Weights of a small transformer language model.
Size: width 192, 2 heads of 96, MLP 512 GeGLU, vocabulary 2048.
MLP neurons of a small language model. Each row is named by its layer, matrix (gate and up: input weights) and neuron, and shows model dimensions 0-63. Each number is 128 + 24 x the weight over its row's rms, rounded and kept within 0 to 255. A neuron's up and down rows have the sign that makes its largest values positive.
A block is one neuron, or neurons of one layer that tend to fire together. After each block is what it responds to, as a language model described it from the Wikipedia text at the highest values.

L7.gate332 [169 120 157  86 155 108 142 159 150 126 142 120 126  99 150 157 108  97 140  64 179 136 178 130 122 109 174 112 141 131 101 111 135 126  94 132  89 105 122 138 143 146 160 102 112 113 108  83 134 165 122 101 127 112  93 155 116 104 121 144 108  95 123  99]
L7.up332 [135 140 150 126 107  76 168 129 122  93 159 113 134 151  79 118  65 138 136 147 163 112 110 114 133 119 137 135 167 182 117 112 140 101  91 153 123 112 168 111 133 134 153 124 140  95  40 107 145 131  95 151 123 102 128 133 120  65 149 173 152  94 175 119]
Plural noun endings

L9.gate33 [135 138 177 112 138 126 123 150 143  80 118 154 126 120 157 125  86 149  94 164 111 128  93 139 136 121 137 132 134 147  94 125 135 119 168 187 148 173 121 121 109  98 135 114  84  93 154 128 153 123 114 130  91 153  87 190 100 124 147  83 111 108 139 128]
L9.up33 [146 133 144 100 120 104 108 110 140  89 112 138 149 137 130 121 100 174 130 116 136 147 122 117 115 141 134 148 141 160 122 124  81 130 143 181 164 171 110 105 122 152 144 144 128 131 121 137 144 125 165  94 110  94 154 100 170 115 129 139 142 116 148 144]
L9.gate59 [115 132 125 179 187 102 108 130 147  86 122 110 129 119 120 132 127 133 114 131  84 120 102 115 107 107 154 173 148 110 146 112 104  95 135  87  79 134  87 126 135 101 131 100 152 130  94 143 108 140 112 176 110 142 135 140 106 137  92 173 125 152 149 152]
L9.up59 [141 145 114 138 169 125 155 114 117 132 119  97 151 178 149 129 108 150 137 116 117 142 142  90  96  97 140 146 165 130  97  86 132 130 123 111 134 145 132 129 130 158  93 145 123 124 130  98 126 153 116 137 132 126 142 144 146 167  97  54 144 107 154 144]
L9.gate60 [121  94 121  76 113  96 116 113 127 105 166 170  74 143 131 152 137 118 150 116 141 111 107 173 183 169 181  88 153 153 142 183  80 129 154  80 154 150 143 121 114 153 121  88 136 151  87 143 112 149 119 130  70 115 111 148 127 158 135 137 172 121 164 141]
L9.up60 [150 136 124 151 108 144 146 106 182 167 136 139 142 141 111 145 144 149 161 132 148 113 153 118 133 127 145 152 133 145 116 122 137 134 102 145 156 146 114  94  99 125 102  89 132  84 127  84 127  97 107 104 179  75 144 120 110 167 133 119 137  76 147 160]
L9.gate77 [137 140 169 110 145 144 132 110 143 118 142 135 138 131 157 104 122 105 143 145 102 166  60 109 118 182 127 122 167 143  97 132 128 119 109 164 129 138 109 141 120 129 152  93 171 109 122 157 156  90 121 130 136 115 111 123 135 157  91 128 134 110 154 133]
L9.up77 [168 161 150 155 118 106  86 122  78 145 127  84 142 174 123 147  87 122 117 117  93  81 141 137 140 110 117 119 126 158 121 124  98 115 193 112 170 154 130 106 117 119 141  82 149 161 120  99 132 133  91 147 107 126 143 106 102  85 139 112 115  89 136 169]
L9.gate119 [146 147 180 177 162 136 145 113 162 132 118  99 129 142 154 113 115 164 158 149  95 129 117 119  97  79  98 141 141 123 125 126  99 139  75 120 171 148 113  88 137 150 113 113 169 111 120 118 165 111 110 125 144 112 123 142 130 165 150 131 117 128 153 137]
L9.up119 [133 144 162 124 117 142 137 106 147 131 131 147 162 156 139  81 136 112 125 135  99 163 118 103 117 141 111 150 151 135  89 173 152 118 134 138 179 112  96 134 104 101 136 105 169 150 121 132 152  96 123 170 171 126 177 113 164 121 127 122 107  71 137 133]
L9.gate136 [142 120  99 143 122 129 142 129 151  99 135 131 106 150 119 178 121  99 136 114 138 130 158 120 127 158 163 154 121 158 157 105 136  96 154 134 140 138 149 150 118 108 131 150 114 141 134 167 152 130  52  57 153 122 154 109 122  83 165 167 154  99 198 129]
L9.up136 [110 113 158 106 128 125 116 165 130 135 158 185 114 139 125 128 166  82 127 101 140 126 104 110 146 131 158 118 130 135 138 162 112 122 107 119  83 132  94 173 138  99 111 143 129 146 139 119 140 148 105 144 129 121 151 139 124 146 184 101 113  92 157 100]
L9.gate142 [108 139 109 122 113 140 141 108 161 108 133 137 141 130 124 147 111 133 120 191 127 169  90 163 132 140 135 166 154 125 119 129  96 105 115 148 128  91 144 111 155 141 142 109 117 131 105 150 118  90 108 126 129 164 118 148 126 140 183 108  88 112 113 156]
L9.up142 [119 126 123  91 144 111 116 119  94 116  81 101 164  92 150 113 157 129 124 138  99 140 155 115 118  99 123 160 136 161 127 145  83 131 100  87 127 151 139 135 142 134 134 157 123 133  49 122 146 150 148 123  93 114 143 111 139 131 119 130 149 136 119 121]
L9.gate144 [156 119 107 130 137 114  93 144 163 125 146 113 126  94  94 139 153 146 121  79 146  89 178 151 139 128 151 146 196 124 104 117  97 144 132 119 130 104 181 146 122  95 135  98 157 136 132 145 153 124  75 158 149 137 181  91 107 112 161 129 144 144 143 141]
L9.up144 [148 128 147 151 113 132 134 153  93 130 137 127 116 107 124 133 103 177  99  80 125 131 140 135 123 122 101 119 118 187  83 148 141 123  97 124 117 120  84  62 105 177 117 120 143 169 148 162 163 129 129 166 137 119 144 152 132 114 137 127 118 153 169 142]
L9.gate233 [157 150 157 159 116 160 130 128 137 134 139 134 142 145 136 148 135 155 132  71 134 121 141 154 105 128 146 154 150 141 162 132 156 154 102 179 132 105 101 122 122 128 147  54 149 135  82 137 158 141 104 160 130 138 155 115 159 134 103 129 151 138 151 117]
L9.up233 [152 120 105 130 123 121 115  95 142 134 122 111 183 158 123  82 154 121 176 157 115 172  87 101 115 142 116 176 121 114 108 162 120 121 134 131 105 148  97 137 159 115 134 116 115 158 115 111 138 146 152 134 137 105 154 159 122 131 108 131 137  95 123 128]
L9.gate297 [157 156 135 124 130 161 151 165 115 133 112 125 128 135 122 147 153 136 110 181 124 118 110 139 155 120  87 137 119 131 140 170  92 142 145  62 153  91  95 145 106 135 149 143 169 105 113 127 159 149 117 153 132  98 150 102 102 151 137 117 170 138 155 156]
L9.up297 [119 152 142 109 152  77 109 104 113 144 139 155 156 124 128 121 133 111 154  78 108 135  95 123  93 100 109 121 113 186 119 131 131  77 116 108 110 103 129 157 147 196 119  95 115 116 118 107 130 146 139 152 137 133 117 137 114  85 110 119 142 141 185 143]
L9.gate355 [145 144 147 142 139  93 120  76 130 106 142  91 127 163 155 124 125 143 126 102 110 105  78  95 137 152 131 117 156 110 102 173 118 140 104 144 126 125  83 186 125 143 150 145 130 123  67 162 141  79 117 139 134 142 109 143 103 150 144 145 113 108  88 157]
L9.up355 [147 128 116 139 119 127  79 106 143 154 144 118 116 152 134 126 155 133 107 137 115 109 106 152 110 148 165  89 131 117  86 133  93 166 126 145 166 146 119 116 160  95 125  68 115  86 140 130 131 114 121 103 117 110 131 109 174 110 146 100 125 103 153 134]
L9.gate428 [120 169 139 111 161  97 146 161 132 107 112 115 116  92 127 152 177  78 119 168 104 142 142 128 100 101 111 112 138 103 117  82 150 114  89 137 108 165 110 136 124 126 161  99  87 133 137 123 129 114  94 126 140 130 171 136 131 104 124 112 172 122 120 142]
L9.up428 [158 120 164 120 108 124 127 143 140 122 115 174 117 165 138  98 140  54 123  95  85 134 114  91 120 129 150 140 125 104 129 145 135  78 111 147 133 132 136 156 113 143 157 120 136  95 127 140 145 137 119 140 135 138 148 152 112 143 109 118 137 104 134 190]
L9.gate449 [ 97 131 149 130 154  82 109 124 154 110  96 143 133 126 116 138 136 151 110 130 133 152  76 143 110  92 155 112 110 108 160 151 128  89 192 143 131 111 114 117 114 132 114 133 123 182 107 128 135 125 153 127 120 129 132 120 121 126 140 117 171 145 116 156]
L9.up449 [ 99 132 137 158 127 128 128 111 151 128 104 117 141 124  82 110  93 124 130 138  91 137 140 114 116  91 131 156 128 124 163 180 111 121 113 121 111 194 111 116 113 174 162 151 123 146 112 137 117 107  71 137 102 116 123 201 133 148 124 118  87 108 149 143]
L9.gate451 [140 147 147  97 180 124 102  89 111  68 113 131 132 168 132 165  82 131 134 155 144 162 101 129 148 131 111 145 109 146 158 159 102 111  92 112 134 128 128 149 145 144 141  96 134 163 144 139 136 127 113 105  99  89 151 161 144 138  79 124 137 102 166 128]
L9.up451 [116 146 147  95 155 114 124 129 128  89 122 122 107  77 124 130 131 131 140 192 134 146  97 107 165 123 134 151  94 126 123 182 127 125 116 151 155 137 148 102 110  98 142  94 123 166 125 135 153  95 153 145 143 129 108 166 178 155 142  77 142 164 180 176]
L9.gate465 [137 155 132  74 132 123 148 136 158 117 173 143 153 149 157 138 150 118 145 130 117 151 129 122 108 108 173 132 168 117 132 107  62 116 123 139 113 125 118 146 102 114 170  80 160 121 124 154 136  97 123 145 143 123 142 203 159 128 101 147 154 133 120 116]
L9.up465 [ 89 137 124  81 126  92 145 157 122 138 129 173 135 136 175 121 159 143 137 135 111 128 109 129 142 126 139 120 147 119 173 115 142  96 133 155 118 160 122 161 144 216 156  94 111  86 119 156 159 102 140 116  85 126 118 163 118 145 125 113 138 125 129 159]
L9.gate480 [131 102 131 130 224 106  97 152 115  84 109 183 150 109 105 119  83 123  86 125 125 143 117 115 132 134 147 100 143 136 106 132  98 124 139 105 159 163 139  85 141  93  85 135 129 169 107 146 131 129 152 149  89  85 126 161 147 118 121 147 153  96 129 163]
L9.up480 [166 111 130 142 147  89 134 113 135 164 146 126 113 156 124  85 124 126 170 143 111 114 139 128 108 127 126  96 158 171  99 113 131 146 131 169 132 116 129 125 135 115 145  96  87 107 136 171  93 115 106 154 124  73 112 152 121 131 111 153 148 126 143 115]
Noun-ending plural suffixes

L7.gate368 [ 96 154 144 105 130 160 140 144 118 137 185 154 107 152 138 100 103  94 108 109 119 134 123  94 107 147 172 179 137 110 148 131 169 129 131 150 117 151 109 131 122 105 157 159 121 160 136  96 152 114 115 130  79 110 132  95 124 118 142 133 186 115 112 131]
L7.up368 [ 73 152 143 126 103 151 121 118  81 149 160 150 108 121 170 111 133  85  74  93 104 127 148 103 137 119 185 153 130 145 137 102 145 134 117 160 164 136 141 114 119 119 153 140 141 149 121  79 135 117 164 132  88 113 121 146 134 121 116 138 152 142 107 166]
Table cells and mid-word pieces

L3.gate135 [155 135  74  98 105  83 158 114 152 140 133 108 132 165 136 103 104 117 161 169 151 141 134  84 106  88 145 142 133 145 137 132 156 115 147 124 132  71 153 145 104 121 127 130  80 129 119 166  64 125 111 148 154 131 152 132 126 115 134 110 125 146 114 121]
L3.up135 [170 154 147 164 140  89 136 104 125 134 120 143 112  98 112 158 123  97  79  88 129 113  94 130 153 123 104  94 116  93  67 167  96 125 132  94 132 127  96 143 108 119 129 107 118 156  89 164 122 142 151 147  92 149 145  98 128  88 105 159  93 161 140 152]
L3.gate335 [164 133 117 175  74 105 160 130 139 158  95  92 173 120 110 106 126  84 105 111 108 158 161 126 142 128 161 149 134 147  96 136 125 119 112 100 135  99 137  66 106 159 153 114 133 144 148 126 125 152 118 156 119 115 130 119 166 119  97 100 132 165 132 119]
L3.up335 [160 126 150 151 110 128 147 144 163 167 141 147 170 117 120  64 144 103 137 139 119 143 119 112 150 168 146 119 164 135 138 114 107 158 117 140 117 108 153  79 149 155 156  73 147 164 111 152 159 135 148 140  98 118 154 147 137 150 158 126 108 134  91 146]
L3.gate462 [115 119  83 113  99 113 127 146 137 128 122 119 145  89 141 107 153 121 131  58 125 142 138 149 151 148 123 159 102  89  98 155  87 120 169 110 104 119 172 139 134 151 106 105 148 120 158 155 100 131 142 118 120 111 154 112 152 130  81 121 124 168 173 149]
L3.up462 [ 88 169 140 145 145  74 108  84 159 154  95 124 171 133 131 125 145 131 157 117 178  68 165 125 121 151 133 118 116 123  99 136 143 156 122 120 122  92 118 147 104  91 162 127 146 127 128 125 139 177  83 131  79 107 124 105  96 136 106 102 146 161 135 132]
L3.gate466 [113 173 109 139  59 126 143  99 123 149 120  81 147 133 151 124 125 144 140 141 143 161 124 107 129 142 155 136 142 105 133 162  89 129 105 137 138 155 136 142 126 120  96 105 104 151 101 132 101 180 104 169 110 161 141 142 127 109 134 154 113 147 100 136]
L3.up466 [166 183 114 159 107 131 175 137 127 170 133 100 143 113 147 107 134 107 103 106 111 107 143 129 111 157 139 142 133 138 113 144 108 153 121 159 134 106 168 121 142 141 132 151 145  96 105 112 108 141 129 142 108 157 119 124 133 111 145 144 106 120 133 125]
Space before next word

L3.gate94 [158 140 103 144 154 150 131 131 145 140 108 134 185 112 118 128  94 149 113 180 111 111  98 146 162 192 137 114 134 106 150 155 141 121  95 109  99 167 129 102 113 106 107 111 101 102 137 152 166 138 103  96 179 112 130 106 140 110  92 156 122 107 141 174]
L3.up94 [139 156 104 160 154 120 118 118 162 165 117 114 202  98 138 124 109 149 115 168 115  93  98 139 149 168 156  91 140 107 116 147 116 117 100 111 119 160 129 101 108 103 113 132 115 107 113 152 161 141  96  87 182  97 149 137 134 133  97 151 136 118 132 165]
L3.gate111 [139 144 130 146 113 148  97 106  99 114 161 106 160 115 103 140 104 141 101 103 123 118 115 106 124 140 107 114 128 139 155 158 147  92 143 132 111  88 153 113 105 154 119 115 117 126 115 124 125  74 127 165 133 160 146 146 162 168 146  97 141 104 151 105]
L3.up111 [139 175 163 102  86 129 133 129  99 158 131 138 130 133 174  84 129 112  90 162 136 127 102 173 140 120  82 158 142 157 107 143 149 107 120 112  88 159 119  74 117 140  81  89 152 115 116 119 133 137 116 139 124 120 152 159 136 162 131 112  93 129 134 152]
L3.gate225 [130 148 124 142 142  94 134 119 136 117 114  93 133 130 171 128 117 137 136 161 106 161  83 126 149 136 123 110 133 163 114 105 161 110 122 105 152 167 110 145  84 174 128 130 134  98 138 138 130  75  81  95 122  92 106 149 185 110 111 136 159 131  87 145]
L3.up225 [131 141 114 171  88 113 128 119 110 100 122 104 147 127 164 147 121 121 139 142 116 131 102 123 133 169 116 108 118 160  99 113 160 103 109 105 115 134 132 138 133 131 119 136 165 123 139 132 131 104 102 148 135 162 101 142 163 115 125 118 150 112 139 177]
L3.gate315 [156 151 135 100 116 120 143 162 119 122 114 141 100 134  99 100 125 129 149 153 145 104 108 128  92 124 130 122 131  80 122 141 145 110 116  96 141 131 124 151  80 141 117 146 108 100 116 138  99 123 167 153 140 142 162  97 149 155 159 130  95 112 142 143]
L3.up315 [147 134 140 140 168 100 115 120 118 111 139 134 112 193 129 118 145 107 145 174 143 112  86 129 125 143 131 104 150  85 102 113 142 138  84  88 114 138  91 128  99 143 106 139  72 134 138 119 105 134 160 120 121 110 136 155 137 113 195 133 113  86 143 123]
Standalone "s" token